Weights of a small transformer language model: a variant of Muon for these matrices.
MLP neurons of a small language model. Each row is named by its layer, matrix (gate and up: input weights) and neuron, and shows model dimensions 16-207. Each number is 500 + 25 x the weight over its row's rms, rounded and kept within 0 to 999. Numbers have three digits each. A neuron's up and down rows have the sign that makes its largest values positive.
After each neuron's rows, "fires on" lists the tokens most often at its 100 highest values on Wikipedia text that the model never trained on.

L5.gate70:498503500508485508475510483486514476485514487479492549489472461513506472498502470445462480458503485490485503532523552468508522477496451516477547480483490482496536508553502496473499443508453527496497505517494451535502515530459495490498497455503526501483554526507545519528511547455531506516484493483486476513509539470489501460486499498501480500488478509460517468484469513471492464509490458507495562466559507531475484483501511490506505500476510491485492506497502480485466448462465493474464536475507528513491513469494523535443465502478537461514510517532498508542469504482531505520
L5.up70:449471543416509534520486507512487559531488476460493489469469505511474449530536458525520474487490471506476522518565556520522504487469491518490517477508525527493490483499490529491505515520465493515498479512486451456509504500548500531537490452536508503520504550503471542530465485473472492505510512468518516546493559486518523490533502471486490522497466501485522519502496520460478496494530470484459484529509498508479478465476518515512502511464488528489477518499472481505503480494527527529549500530484486530504494510506542528509508505451489527478473536522507517524495473483533486502
fires on: " in", " ", "1"

L5.gate479:496514541515495471475478453494519463484524498481493550482466509480520475508537495491504518490467515493507496495491476511514502460482457501511469481491511471510501505514499498500514493478552484453492485492485539506483547467549499421492472518512496532503538475503504510548507501502514527499440479522501478454507481509505530492511474456526472524495495469540497521531521490518507507532509485537527519517457481497474519470484500509518482519492501480483494534500471432489490499463510490553466509509519492507519516533504545507489515484458523485526471514484473540490503508510527529428
L5.up479:492524522516505464497483513491501463564499496502455474528465468450519481501504529536503536475495487526491494503470502480507462478477455500470511484563519519499521498517499533488530497509543452485486513508487457529520525436562553490529508506507476509504516505472436494501490489511478486529488508523490484477467474504512519562483519489529524476520486529501521553494484558481520484534518481524485512486496513476439516430493528471527501492467493492514514474490522489514504493506468523503489539487530509517531519487492520520498531484471510504483443501528489513557513487484532514508
fires on: "ing", "th", " of", " Second"

L5.gate744:508469504497499397445541537476488489463462502511512527537482476520472486461506513491502517510488499456500496479544486513464517462488467526484514466476488460486496525497503517543515520527495559501492522530511500475537458464520494516545445526522501533498511507502478503497497506465543510486519487471542503469462507488523478510496508509507470511517501510531503506478453541496503513494493482439539482483496539524465514507555481469500514455468513517577515457515491472487515495464475503471484486534487474432490501532487480492505501466465487480515473542479519540478490506515468497477
L5.up744:497472483497514464475512503505494501453461478510501482482463502553487477483464480513463496492551503482474459475503499540458532512539486473506503465503474478510466523484499484487493497540489506463486535569496474507523500491490479512492459496422453558468528490525478502524489517481541486496514500505519498482476496516519505481455494494536466475532487492530444495487472527501507485489489454510512524532508458527519506520517459492469518484496483462512473506516501526528450517476498507508517520489483480455504438527516474494479535459463466490517492470505494559506476487501525486497
fires on: "s", "mb", "m", "f", " P", " Ru"

L5.gate28:451503520498498506467504478507534483451519456486476497508507501503473537536487510529524508515506515505526502452482489487498491460511542530460510514481489547478554533537501480470525488480483525537446505509487511510436454485505477493483497515554490506512489483475452485473516494448498490485520474482462501461492501527512500473502529493466485505580499472491474513522501543476461515514523533494541505556507481500493489510476466484516519485542498521507512501487497539474473520487530460483525479511479512472518484529507513563533471527459480498504535466492543484530493500528470497498
L5.up28:500450514484530528483451532494492532498493491533463502539512534479483499517494489512455507520496496490491474495503526475491452512488467475458467544495520513507492523506525509526526506516491513559501507529464482531493501525468485466471479535517436500467504493480466467537476540469535528475524481494490509542476497525486494536494575547478478482459515478460500550512533482486498521526509493487457535512503503508531498502548505538577525520510470513474515535545467453495563493501532529516483490496461500504499489535518470497519517517513507541484537525469485526515479495459524505524
fires on: "2", " United", " the", "s", " |"

L5.gate1111:533481495495548471457494511477484521486491488514445517457486517493498539468467485466487527520454506532496508493494511529534475494527512511473495473463482520516477493508530497508469508496513517462491480477481476489504452494527466488442464446508434504504489498508501480520486515516552503440525457479511514517483514476472486451482504500541529489520460485517509528504519520531495504502501500549541490492481493544512488480482498463545530481481530513552547519523512494487491491489457505502531526515505460478509489483516490553498499542447491476512517481542491527463485509479497470497
L5.up1111:520521548510515546474507539527536484513468516525503467472545474518525478505496464479486506508491506486471486506467520528520496450496517493491506491549465505473481533472550480500535482520489458507488500480531535508515463513556500522545529524490494519490476508555529498513468514533489521524495465527502497503516478499470494543476448499450473510465472471488460554486470497533493553496529490466475520542489498489520468474509497461499520467518508481475431470513488553485509524490484505481480459535509470551519481522467516537525463506517469481458557470523464480508474482480472529481
fires on: "'", "s", ")", "in", "th", "ğ"

L5.gate752:502506486511468483500548510501505483523522488522502504513458505486494460502570506503471471573475513500534511510463508526507508534509471541538476474485517500512469527535569510514462500549499501490497494466483487471544492498493503443484477563504467545502500479496491473542473496525521484486522484513504508509512515504521478474498531527512512529500527496509488470504494498463489446463462527447524474532538508505541502525510487507478475458499472494495473486489526510467483524488503500499507481487542491508486450415499483473493489511565544529482487475511500514523483473494540491503
L5.up752:525498528493452472503519468513505529493505497488493509584512486444498511478557526521517516538547477513502510524493466502526495509504518497503535501510507505501484511509518454462471486489472555477490490479461513490489439553507492452530506474510483511526494468451478481487507471494563486498498466508477507507541485533521470530486492520502501547484451499512496579524504489473503490484503503510506470497477514532510532538493494484499529529531497497478481516547550463528526470512486519504492483505465456500507488478490486485485512489537541495459472499470557522491506460481510483474
fires on: "2", "8", "1", " ", "7", "er"

L5.gate1109:488470506514522532491495506493508512468490483522487524454486509502488464510518478528498464531466457500482491483467493500477515460499464421526487471492498500450489495477451495443474488476490473505519525480502478498515520486508525479487499514554534528508504505509493487484530492517523517487531480503498457512542522498499509457523485431459525520530493514514506486471484484494476489537520486557494505495485524495514452485529484448497479523468482518475525511516520508440520495481447470507538514499512499546538501487502517512478485496470511512525466483540481498439483486497517483515
L5.up1109:487498485534519465504531467510505505527499470505519456469487512524467507522479520495528490503507489485499517494493489513501515530494453510469500479526442481507503518483487543517490484517516486503516507491564491491511502452497527513534511504503530513462495497588523485501541526518497524514484483481507475556494497463525523471481515470516514481487487546508464493490478474508496529523540474461481508525496502528539482503502494494479497475505468495495533490506561510467553477505427482486483506469447505476532491467486537496463500463512477482470522523515496542498546513470528490557
fires on: "ing", "ending", " construction"

L5.gate17:517497490512483493506534496481506506502474518465491536545509503472513485509467499508507482542509471509488463500504547473508516530511506464484494513504471437485461525490482480482455550520515456462476481516496491521461524479488513494501509474488475472513520542514486507515501535512525510494503480519485480462455465480510490458508532525515484494503499496521505509499467494480511511545493533481500510494549540504499508461522496530493464474470489522462532466511497483544499508496485522502441478511480504504479459512513496530476514518444497495478489514491488564548475522528514544503
L5.up17:508498509489517472495483509465543539469528550486477510508538496487483447501552493478501521513502521527569513492514475523500491531509456456515480503490463485486556456466458507456520528531475489488492514505561534496497485501506495478462516508487486508513530517485513448500563539502458523491520488503534493525495528465552526538536521513509540457516509497506510511518510534439502511489529468496487524519513564495542494515480489498527483485524473519482536522480542527468498511513489491489490493481501507521506504515518513541555491508506465499547550525526498482485469519489515458502
fires on: " and", "),", " is", " was", "ist"

L5.gate882:468536516546518446503470534494479506500540448506453510531487522495504486546500533506494458504481518521458505510497477506543458502448541452497534491506534521532487563493528508514480464498571492507511554485486465497469467520540491514479487498487477498479512483475480464568492506505471487510538484507447521491513478483512503503510507522515466524488591516508509515478526517519526467547497521502485504497504513479480486462496485548511491509537490500538555501515538499461511485481495503506506505524495490520518510481496499521481451505496561456498546501492504544488474504513516480495
L5.up882:515507467488476483529478512500486508453480562510463521524510551469478517553495524513488476529471533530522508498486491503530495470512508496502498540517481523495481510457511492529505500436494501515460522496488481503477462523498499543501510519482477504524481479518461472476504471493495512508507509447487543518511503497498504523545476468505494495507489484445453484516535483514543498485515518455542500482502502518546486474464483556493481463523521481497529500532487494511497505478481498483494498515543445499500472500452476472515446572541556474504522467505500484517496495515457481467
fires on: " the", "th", "|", "s"

L5.gate572:529519481469497462486503489514484538576486530519495501506517482478514474554533519520490449502494502538493481506507520410486547483525537496479507516557478453492479508517496497499490519493549559503538504487501513506504488479454511487511512485500536480467505514494497499554499508495495492535511513469521504517483488517476501483493456498485468465532512503488517542490468478489502498512517491521518499475464492532497494463505502515516504488541533511529505479490452506538522519476472521504509521493485458515469486505518512503486544465472477450471533514499464510474475506468500510526
L5.up572:495493496507505499476471535506462502498465499511527509518500480500462505509469534512510461531506502490459490506506511488486549502497503500516536453549517495421474521481461484468490562532490561480558457510489485492467511499463547503477514520469516470529513478435469506527486505500521474505504488467518527481539497518491480517478473520526538490497536466518516492468460487485468526517495500504491521479502506496504522506491476531508484484581514523510501464518497518462481482482474483512523518496507506471496471485519505521505488438489509499542499485465512485482493540519479519527
fires on: ")", "/", " football", "s", "ing"

L5.gate809:504460477456517505500513483496447468488462462471493518456518476516506434513492486486532497567472563486516507522523497482510484489469517481494492527545480503501531538481505511508518486475500535519501523498495511509434531512463476482503482512478490465507499526501507478533503509508527465481539493499535477495506530521520514534495497502523431512504517484501476498491486509466520525501492490498506534491515504531511486473468465449500522501505488458501489529499503502464497497480526521504524513432472468479487489480501476503529473500527465484450499484503498549517497524528476517494
L5.up809:494472495531512526517475499495526532486474542535547457540479542515494464530474555467478468490487509487460493494481485485525530511522516478437514478490481489525495495494503508473453492533520506481497539514474518522513514518456516488431509526470506523529487544520483508485463517511485495496491510520502534491458532497484498544474488467493476465485496485543471494551463470477500522503481467543504508495494496477511503508521501543514503524523478435528549502500525478542517493520530480433487471478473506489492500489510519476515508462540515477462498482516530510463501496524506521504
fires on: "s", "es"

L5.gate774:497476503497474448542522477532490489511508528465472478504488445496481445501477502505495530537505504522548511558494530496506507489483485508524536485503511524525538525492516472506475523487525537465519455504497502500455461468453503526495498461519517467448516500510487537527464487488544466508476493506487480465439517468478524516485521496514475521473525468499473520460534476456491556461484507498506482476526528491492468493491508525490497502472472486508517479484494536516496482537491482506489546547512505502473483454484528538534505512491523525521512509487467485525513530459479449475
L5.up774:489484575483480478504521485479468526533502536483504483515488491479467542448450499486501503509533495470515527551459500509498531472429503485492482465496515531496498526504502452515485525501506543471507518508508425540497504520486508514496509484496535500499508457447535455507468498463498492492508526506526494524491497497498488482526512515498496517529504490530507507513505470482539481476472472482499493514482536500485473507502541536540508532504502495486493514521477525560481559477452474482473525537512548538498472519456501501527500501456503471486502448483501461555487467517511498482
fires on: ")", "),", ",", "/", "1"

L5.gate182:487518484498514477465472485470491493490492493454480499469502497481450522477512509516500491489489496526482496534481519495498494507492493466490484523487500511499517474506453495504468514492532486519479522483456547500477463520514507493467445480526452484463471509522453513479498504504530476513478496449496460479479512492486508517508467476528489512507538516499492514490536465510519492466523499469500482494520485528523501520538527471483503449479505484460516507514511485499507574515506458501498475427485473476455493472501532480488470481493434525502491515531500504544535515554468512475
L5.up182:509483479538475490451511500455488535480507464501493500482507502494479444498449496481516429517500500495492506478475489512484480534503520470510471520464508477520522508503506519484475501476543475505485511495531494486451481485487485484488555472489531485497452494505513521499489495504501502519476449503473497508507506493492531519501520492481497467511490505486480533498505505511491499477490514497497480523529481513441502470529513502528526459500547570511443496449460538522446486499538519507502518476491503528506530525480549497493511475472516542444507484542530483450496508477490503515
fires on: " ex", " in", " Ex", " at", " as"

L5.gate1227:561567513491509479528486509484497550545513465477478499523509509494540478509505490510535493474484551516514553479517479531480504507505506477501491480493520549512508519558529487472492478517506466466471511504492510479520517514494482460487501486502482506495477501506493511474484504498474545485465490479489523549460506548461508529476474488525441464487494472558486529530480520492502512541548497491499543492508494473559497511502487515532497520488514476511499482548516500490504523502505476516539469520512525476475499517514520501528528536482492493480495494468527512484478529581488496482
L5.up1227:546531506524537517487522550480463496551501541519520512516499517491487553485487535498490464487519502512561504492528514518505495522527495477513503514451530521516495508457498485508478491514480505486488539499495500502512519517513469510500534479500498532496503523477472505521480461496493515469455510498567525499499480507524469488458523520526476541493504521484457490499489527479522456522478485557495477516540489512480546515465488474450504545494474489509509524514509537542458508479449483492502470496489500451520501479515478511510483509494543484518498471528486490525483506498512473555
fires on: "1", "0", "3", "2", "7", "."

L5.gate103:517484519486510545522532528505480483479506460524501470524480530470489458481521493482475537521527465534507508480534494497552542489480477461513496472511517481466514497515517490470525539494459483493539516538437543486541497505482532508457525497483492506481535500467498494525514490514463506511471435502502513445505481485493498520500475530542499508493494527472473487529509554499490482499477494491531501523533515473450520525509516485481470462507539499435523448469502511510517494463482496505498496499473525478484522521516508533511517515531481472545486514459474507474497552476519460468
L5.up103:489462473471474517495501509516492480431502505508533510497510507487492448464497516476476481518524548502534527496517469506470522467510479478500483479524474502494479514540477533497460488432502473482473520497472489510535490500489520494511486556486527517515581522486510493511536499466521502480478490543461509520488512516482462510480461476520521503497526492467527479509502521495510470472469520519531504485460548493535454483485504501510502505490533504519486509495494480522499502522542494513523504531481475527449461509518453557494480469516489479481508526511471480532504468512550539492
fires on: " A", "sa", "me", "la", "ma"

L5.gate670:498521489472483534510531482491496501548468508483491491512483531459507499556499518489500455492463516497497486517473501522546490527505471529503512489499541485505548528504478526502463510471468541493502490549470551510516486478506498504476541495501501534460479470486483494528452497494504487506518478478522527498473472471507505506517563489504519477511494516535532468484512475466488485486492494502492484517476518459474533508575488506511514474487491509475497435531476539504496532506477518501517518497525486511506467496506548515478503492519508507555462471504503527537535528514501458499
L5.up670:528454502535521479492515442493491478485467467485505532504488471499520486542475523489490474499513490504491509523503509485499527507511519519528509533480466475506497525471511520474447505493537458443503473480516514499497502496459481494500494480474493548508503524496509483490496511504545514516485471528537476487464502504482520483480524554522530475493522499514492554531484523465499506523471514512511508491517501484443554503459511479495490505527531472448494462498474492506528526474530516498566507447501463459469540471535498464488485553542542552487512515504513484508517485520522575513
fires on: ",", "2", "8"

L5.gate530:501537481518528533451502518492496494477453515483564488554504489505503507461457473494435488511517530462520487477475506491530498483502493494471498476478548522495436554508479481509479485499485481483520507537507470475522504483544489514503460529498492512497487486502487538515501523526509492495501458483510483496493488498514510537529511461526505507507532488455501473507519500488539498520460473519549495513496493480523513488519496479542514528505482520548519459506489515536485516492474535490542498534485465512504502464541499532547519502512477459540502477523500464474503504514522524511
L5.up530:486502489536493529486504488494517436500501451538481467484504479510525499510502499514480463509454449456488507467480464480496478500512483514508558451492509514458530521483508462516504463491494492500526514514499487471523427510527523485524526508487526492475469529449470465523519525490526473504488498487492522514515479517519507533517496511491540541518501537497477471532468439479478511458500469482507458500503464506491493419504481497495515516548524488495488516513476514502527479496503526475488472513531503517507498500510503537501472550510470524537511464473506489504491471500526465499
fires on: " m", " km", "km", "^{", " ", " cm"

L5.gate872:512540473543505473508478521488515464521472499535488474482513481515519483487483484540521558538487533532508532494534464410513502492506504532534547534518462518481459521499506512473476508464472509493501501473518530490536451493501503467515446513519501529489476493503509493537508471488499511508494492488454500480468499460483528505550525537447495502501492506490467480507507503492533513525493517542520470490542475505504490547485520523511486511498520491509539475478497488497527484491500514516516541499514523456506503572510487528481443468488487467477487512470538542510551525499490505453
L5.up872:513532502513464521461486489543498460527499535457495488499506489513487482482461499519471432511467498497445484593507490498512528567527458499511498492485481478559525515536510513523511463511519501560497511477511483518458528479479487513509461507459494515501498513494488520530506464485518470495517492491493518482494523510546511519528513509537512503490482495523519516504422466484530523517515478521479482460569508511476519487486451485498513510525478471499552521516521492531500504528523511498512513505501494498530515484533511488504481492470501487501530511543509457507536481514488474475
fires on: " |", "y", "s", "mi", "ry"

L5.gate596:477499521516478525448490482520512519532490503518498483491494521497467477510498471474485522527518542492461471471487499486482540532491478502463532452487510530489488472506490530462507481465499532506466495517511447486546524440515485460503539521532490481488481491500503470524485485477473446487473461490527495505471515483485544518467494495519527505524486564462493524471487515508501460500477448491539490527514481498521465506492498510483488523507446508534518510489437479471481543524527503535534482495499476483481508473480493449495437481483529528512482506510480502476481510506498476529
L5.up596:516479501538511501468466471543447493439527468513487517517428515473514496550485511528501502467499485514505508504490527478529511531501471494512499483495485505504515495485528465505456469522499539492491496538501489529497509490489505480485521508516532475485500519478498490554479506510510454513534474532481515475504493567528561517474535524459475494530479521437536508491454498455488496524484479489526512491535492509510496521459489497516530550480459485548494493495491485469514512509503522473545453526504509538485529474513512539509502448500514539482469509506492491535522476518516537508
fires on: "4", "2", "7", "6", "."

L5.gate970:472510458474514506519496457450504477486524500504482511487473530535506524472523510528504485500458503509524496529527495486513460466471513478494471486478498538494490512500508488503474509493492512498508528536489489524487520507496484522536516510495532490487521495466533471524484488508478534508484491504471501505498492496501513527500499499508520498520467489521488503476460506503485510525487532534499501486503479476490474441510502495497502535470514518495513541420495465562487523519526520563488452544473495520549490520498478479473495501485506487510489512509491470565522505477536533507
L5.up970:472491515486535513493529457472512523493487515521521522488511498501524511498475479481511536528501454510562477505499501468544552530476485489527497505491456502512495524528525498475546522491507543489493517526517453561495500503533474467497559464508501519484508508481464431548522475464474550507451490509520516511541496520528504521468508498488495497517446495514525479474498463515487512506500501510478506500501509442477484490485520491506488474471559498535471483442504463498528509485522542491481460501507506498520497524477522534485510492491471522504506454441490479519469528478462510486
fires on: "S", "C", "com", "org", "p"

L5.gate1258:485498546557505486515506527483460502502518505482497465492497493489485450530518527472555504494485536478566493523534466509515509539485506468476476467526450437487493461475519502508482473496474504502472497489525514531492541473482550490489488481539515513462535504529551475513537524466501480502495467477527482491488560512518495440492455505514538494496499536503481534502482507461535526496527508446471480507498525508493472473465535476517511484528533483493484525465491523525467445477490443510495488480506488502493527520470519513489484489503548469485502461552506478502490476511517465489
L5.up1258:457492434469491484557528541529490510499503503500500487477468499477463476502447516485513486491516514479519504535538465536475506513510542456481478524481475489489487514501507493509497497523493506509487554500485500450435492542506520515549487517470506522524530489520507510488529484495491492533443522495460503506489515431491482496498460470527486507455477507526494505525485480499505491475513513527479502502492491497502465520472498495538493516498492516447503518504419524482473449500518448481487501459477518488520508527485482520512511465499501451500517483521490512481539484481460509457
fires on: "s", " As", " as", " in", " de"

L5.gate71:538481486496477506491513474516496498479524515509523512537507520473456500483511472511526499526521461491513538478473497474526494503501505503501509499471503499474494475522542472539528537499481513505457533561501536484483488482498519478524524473448524540491522499504442495499473504492493526476478475522530528458508515483456457519528515506505488491492489515500461445475489521525497475491492479462525468480536480495468514508511484494469507498495559519457466471507489522533489519531458505507490518527545509496491483513432530517511499537508507474523518503463536527539486468500513554499
L5.up71:488498514497526469552506476491489503541517477513502523568448490489502478485538515496508491486471488511481447510534472498504489506515456489544493513497505526520505544432471503522509500478499475508539513514466522504465489513533482499563519503511515518473502504502458499448516479526531492521490484480507502496534511467502489502519480501508497448499505484493499493479512471483477506505480501496443493528490501483489538500510529548466475477507518487489466492473499505501520513503540485502514516544494483471467484513474508494507503494516505465470461477529511499498523483495464497501
fires on: "1", "2", ")", "3", "7", "9"

L5.gate325:501463489515515510499508475511502495538490481494504498511521495539497460488504543517501485480532485471473496553494462499501491519503531451504532487514514499504492449485506506492518524484487487530532512536516524487504474525487491503499532514498460537463449542536484535518504537528484512518500503503465445478463518496522513492465470469489502529458479509484492462514499524514472483518480480505477530516510460478546477527517445545505509505481514535500512506482534477467517547474501458513498452490509490508489465503480504495481515461510515538505533503483516512492518545524528485514
L5.up325:495511497454522507460542481504472439502523529541510491497429521507521498437522478516526484534473528497507483495503537426483454446488472464508544457516490523460521533529480492461503510488509495438487494521517489497538519492479500454483535522481504490546534525516516506488519515553486506506478491514536483466494494498481513472495492539521549508491563521454501484486483494474493520509496514506477528497493538470442519506526496482464552474473488472483478450509467509492496506530498466479517493520527544500507566511476487493494505493477499465480519470494515516521481477497515487489
fires on: " (", " =", " in", " ===", ",", "==="

L5.gate1274:470499497489484590536498471490496508501480481512497491475492511487482465462509529497485482522496486520516494501467453521519490488495525475492519523493490471488505479496515473533477500498537498551467553449498515492497479441508561523498459498489469509521545505471497502535460499480514455477493513477493504489526481502467474509519514449491471509499495521526467532508469504465491504475489451543505550492478501485505509509490487471478549524552508459473486487484526509450526506468500522494484484513481529491505540554488444473533503491512496484480496459434451463493481497484528497511
L5.up1274:498479482537512542477512492451561475539495515503509490528539543524492483485498490510515457520494499495512489467529558505539504519492493472485507484475494486533452461465506483488493566481481544507519549497490466524502522518461452476492491466484516509468487510469540509516462579532513470462537541486470500512527505466513511528529536528508504564503476491475503470535503482510502509502521477525546440447469479487471520488484492481499488517484486506542539539470537457466541506518477502513478490460489527465533481513486508508534495494495535499488481494469512516497459536536490528488
fires on: "s", " mi", "yl", "k", "lo"

L5.gate221:548508535524487497465509509538474470507544500508497493463492478476497470483476502502479509477495532486489534489547504472489491516472515470489469489478452496513510538496492480471545474517524493472484449507477528514503496512476510469461450480527528461511515498539494500475469467502481482487515451511491474488546490487536476472530485506513465508511481511509492493514431498468466498532557497519509534547506474489523459443477522506521508505510513540479552509529487472477450524491478518498495459499510452437470483512532482525496508538470517512496483492473497492463488495497523479455
L5.up221:470498511519517459503502467476504534537509476542513471496486521503500463503482508516469504457525516452475496520496526486488474476512488471450501547546485480481501523508503486524499547548506528490532518546484479502547509507472451530504477499514445526474512478472495510478488469503469487547496490557453501510480511539489521508501500521521451498467490494507492473485488487508530474545493481483521490485510470475465524480506523481519479505500500498500511513498529531492492503517465515514507517500540470512469486558538496512477514540542482512497519476537511517542473464514490487513
fires on: "%", "3", "0", "aged", "7", " percent"

L5.gate248:515484499485497527485500455548498484500554532492504524506528483494486509515474542487517464455501481507478489497527482506480492489500494524546515491502496506501524490508455476475454502512496504485504447477490522514478499510479480498513547516497511518524499508490484524495480471486488515519470495507452490492521483540480510466476496522535499490494493506511510500515519559502495517474540496499522485506495519493491490533510538500472502511490562478516524530498518497519472510536465492478532488487497506494493466483514464493516487500477552496524492490468479539479500491533539480522
L5.up248:500512470509475523470511435485498510465465466524487550474541502526475515491497508509460490513477448498495486479524502498481497487481468538492504530499457523494497484509503485493527491507476553476475490509482509497501498495477516531476489502520507461456539534487514469525492505497524467553485448510456510521510483464501524500473510533486512516549459545514581477519529507418502511468546473491549482512468471451525527475506470504515475492496541475444544441551490508510466528481507476547514507489490500514484496489509504491497476547530489521504475507506537518531515501497502493537
fires on: ",", " and"

L5.gate1276:518528514480521523518504513523505480503483486504542469501530479484513534491529527519499473504546503514524528525468475492499476484509533497471505500494480495432505520493519507514523531511506463508534480500511520524465495577484492531492502550489495529536464497463497492460527495514500468489472489507482454495500500487486548505455463510463520530517492515485448504500489515508508503521553494466513541519514540501482481505527478528543530459508463453509469523527514475509517507541480535485491478468564513474494508504463517531480495514541485518467547476494515515553453521523491426486
L5.up1276:489490506516505533518503502491489524536531458471483512519522528522472533492510512471452506512491515535468497522496515494460470507523475492514477483500496506509495548477492541514492465512528469525493475480473533511503525485478504527460474461517504463466500469479477509508517511474454460484572461487493527488491488468543498460513516527537469455502547476492484515449449484490512480542521498497490530529518526507518507507510459529510462493478569458505519518509486503523523468489524502498519514520500522475496491512484505524490512485512436487515510520491489508486502473508487478488
fires on: "s", " |", " New"

L5.gate1167:487518528476485485515508488475495464499522486523505481491468509496563524486511517541510472465535445485527484500493520493534471498487536519474564467510529515454496452492485462497499482514519495501510490538518489485518468517550517464529468516505470468513510447483495521490490483537502528499482490480517462512501525458505466496520495458483504500526470511528488496486497506484465511520498508521505487526490539486495470497516535494499436550523452488551552508528512511503484499451513533494510467500460483498496498522526510524491503479505483539477515489452495531503542475513500503537
L5.up1167:497537472470487500459461495472519481477500489478508485485495524502482520481470479461529494520500498513476508489512514483445486500500470484426515503521439521481496452495536523517525548473534527528490535491539491484493479487486496507525507486496478466520479522453472522510497507494511496457507481492499500480506481451490542548507495492475522496517500536514485459535477514459484458500499504530470490451471492502542482517481549529489534490485493495487505516497501547473465457499550503524493493499537514506517549544490473490490497497545487457491486476460469505504512533499495540495
fires on: " m", ")", " km", " due", "\n"

L5.gate374:435495513438470508502489452530520547497461455485499533522503495498476487544483447545500504498483509493473477488517549537528484472495471474457535479482501535482502483488492510526487509452490509503480521518520507473497533512511476485511496503504514447492466525488528481518441531491542525490509507464496530491476496480471490493490488465523491483492478523498510495505503484513508563513493498486516537513568503457477486513545522466498454497470474507505464530497535477459482485476538532492496479513502516472481503474477538542489485477500465520506479538478455506470506518510513489542
L5.up374:483524485494499464567520511495543497522465498489507528496478532515512549499492533571484449488497509532501501532488488561475526492559489489505497537500549492458509542485475500492531536534468525507467499502499516513496485505530468484504480515501443494497501532512469530535515535488482496510503490496563493486493489495492493463491507475492474456478514472510513506549479474458477485466501491495479500467526470497500498520516526495505501496532510508560489465555470484482515530499521504513471465496492476473507504509495554519468487501468490501511543497533514536499525479470454479483
fires on: " ", " imp"

L5.gate937:525469517526486478471503502413505512487541463477524524452526487484494510525503488479501484493521510511470499480517534493510472498525500547512495538515502442531464469511499471477522495513467515515507507547536523536484503534537492559508529516499472538488473538478487487509499511511482505510532491536511477479507526523503471500504512504509508519532486510475461535516468508435488486511531523505465528505527491492482483496516515563510464454468478437479464482512514498517490496453521526529459515490545534530492491477472455511482482513474491475431520538503517496506443498513484511476
L5.up937:467428498508506511473500460481545513485507506549540479538507491520525516464527536478513530507537510476512531528516496472472513482543493484498493510492478518513463487546507518466539466497513469534480528519477540544511506504523543476498469497489485528542509495524455536496498520528499501527533464493451526514492531496523477512490553527495471477496501482525471507536481517496505512476454489507534510508477507485488487523494522491494557492517511491529515499497521472484479461532523474501501518494490511486499458495500473512447479511515481497492516531498472513557476523512525495483
fires on: " ", " of", " the", "s"

L5.gate275:526509489461499494470512450479500488499523522494516542500506539511481471519527458489493505502499482503479475529491498529469502549507488477495476492483478528509486507523511508511480554507461480483462484494449506485490519514509484498544481510481477522464469523544524505533490523475539514526525547515450523502489488511466538449495477501514507524533546516523510483497486509498482491478528490479496488536535475489500473504530487524467526524480542507495461465525480512520523536469500515506486539545505480505511508464511493510542431501466500523507499498445492484503510521568477511441
L5.up275:498485557490529490522512489464528478515498522490496483538512513487483501502498459522517523531509546488495527485482504457460491489479508512508508521520518535495499518515514493511504518516500510514483458497472544493508489507483499486500515503473455482514500469473500548515513484463528500521476529549540494514484529491504536505456501531504491524494543522494470484477479487490499499468479480499509504549528485481508523474547496502526546489460494505511452495518487535541509451498462523533505514507536487474467497496472546533480431520499524526465505479444512485493518507489417532499
fires on: " in", " of", "|", ",", " the", " |"

L5.gate188:493515487543517480461473537475482476495453489514576474506506524504510511545469480496476527507465517438518500483483473469539479505488488502508537485529520514472497528529508482490511491492508537484512522484497505519497532490539530520450428509490486512531478515506484515506462521505503579512510489554458458490530470462480498502501516477545464483513489504501485437546498480485529521433502485486543505499487453515503484481537499528503528491502492498535495495506485515512469495520497486487482477493463540528500503502499478518509492474497487444480506473484494489509507525470498489513
L5.up188:487490519501528546492509520496478426459496452522523443488527465477510491460496530512498533551489450520551511480519523485507532451503524501518530483513488488456507533506475480481494505512461444481492533479509555496489515483494529501482522450498548498456498524507504490587469495515511478516506532472492467522539479506484496523535457537540484529480514505493530483499532504496512497519529458547544483504515509498492491519478490521457514495513479457529470510475487511508469495512492495477499499454507498543510535529509503542485515506491471490531507519497541519478515511491521522497
fires on: "s", "es", "ers", " that"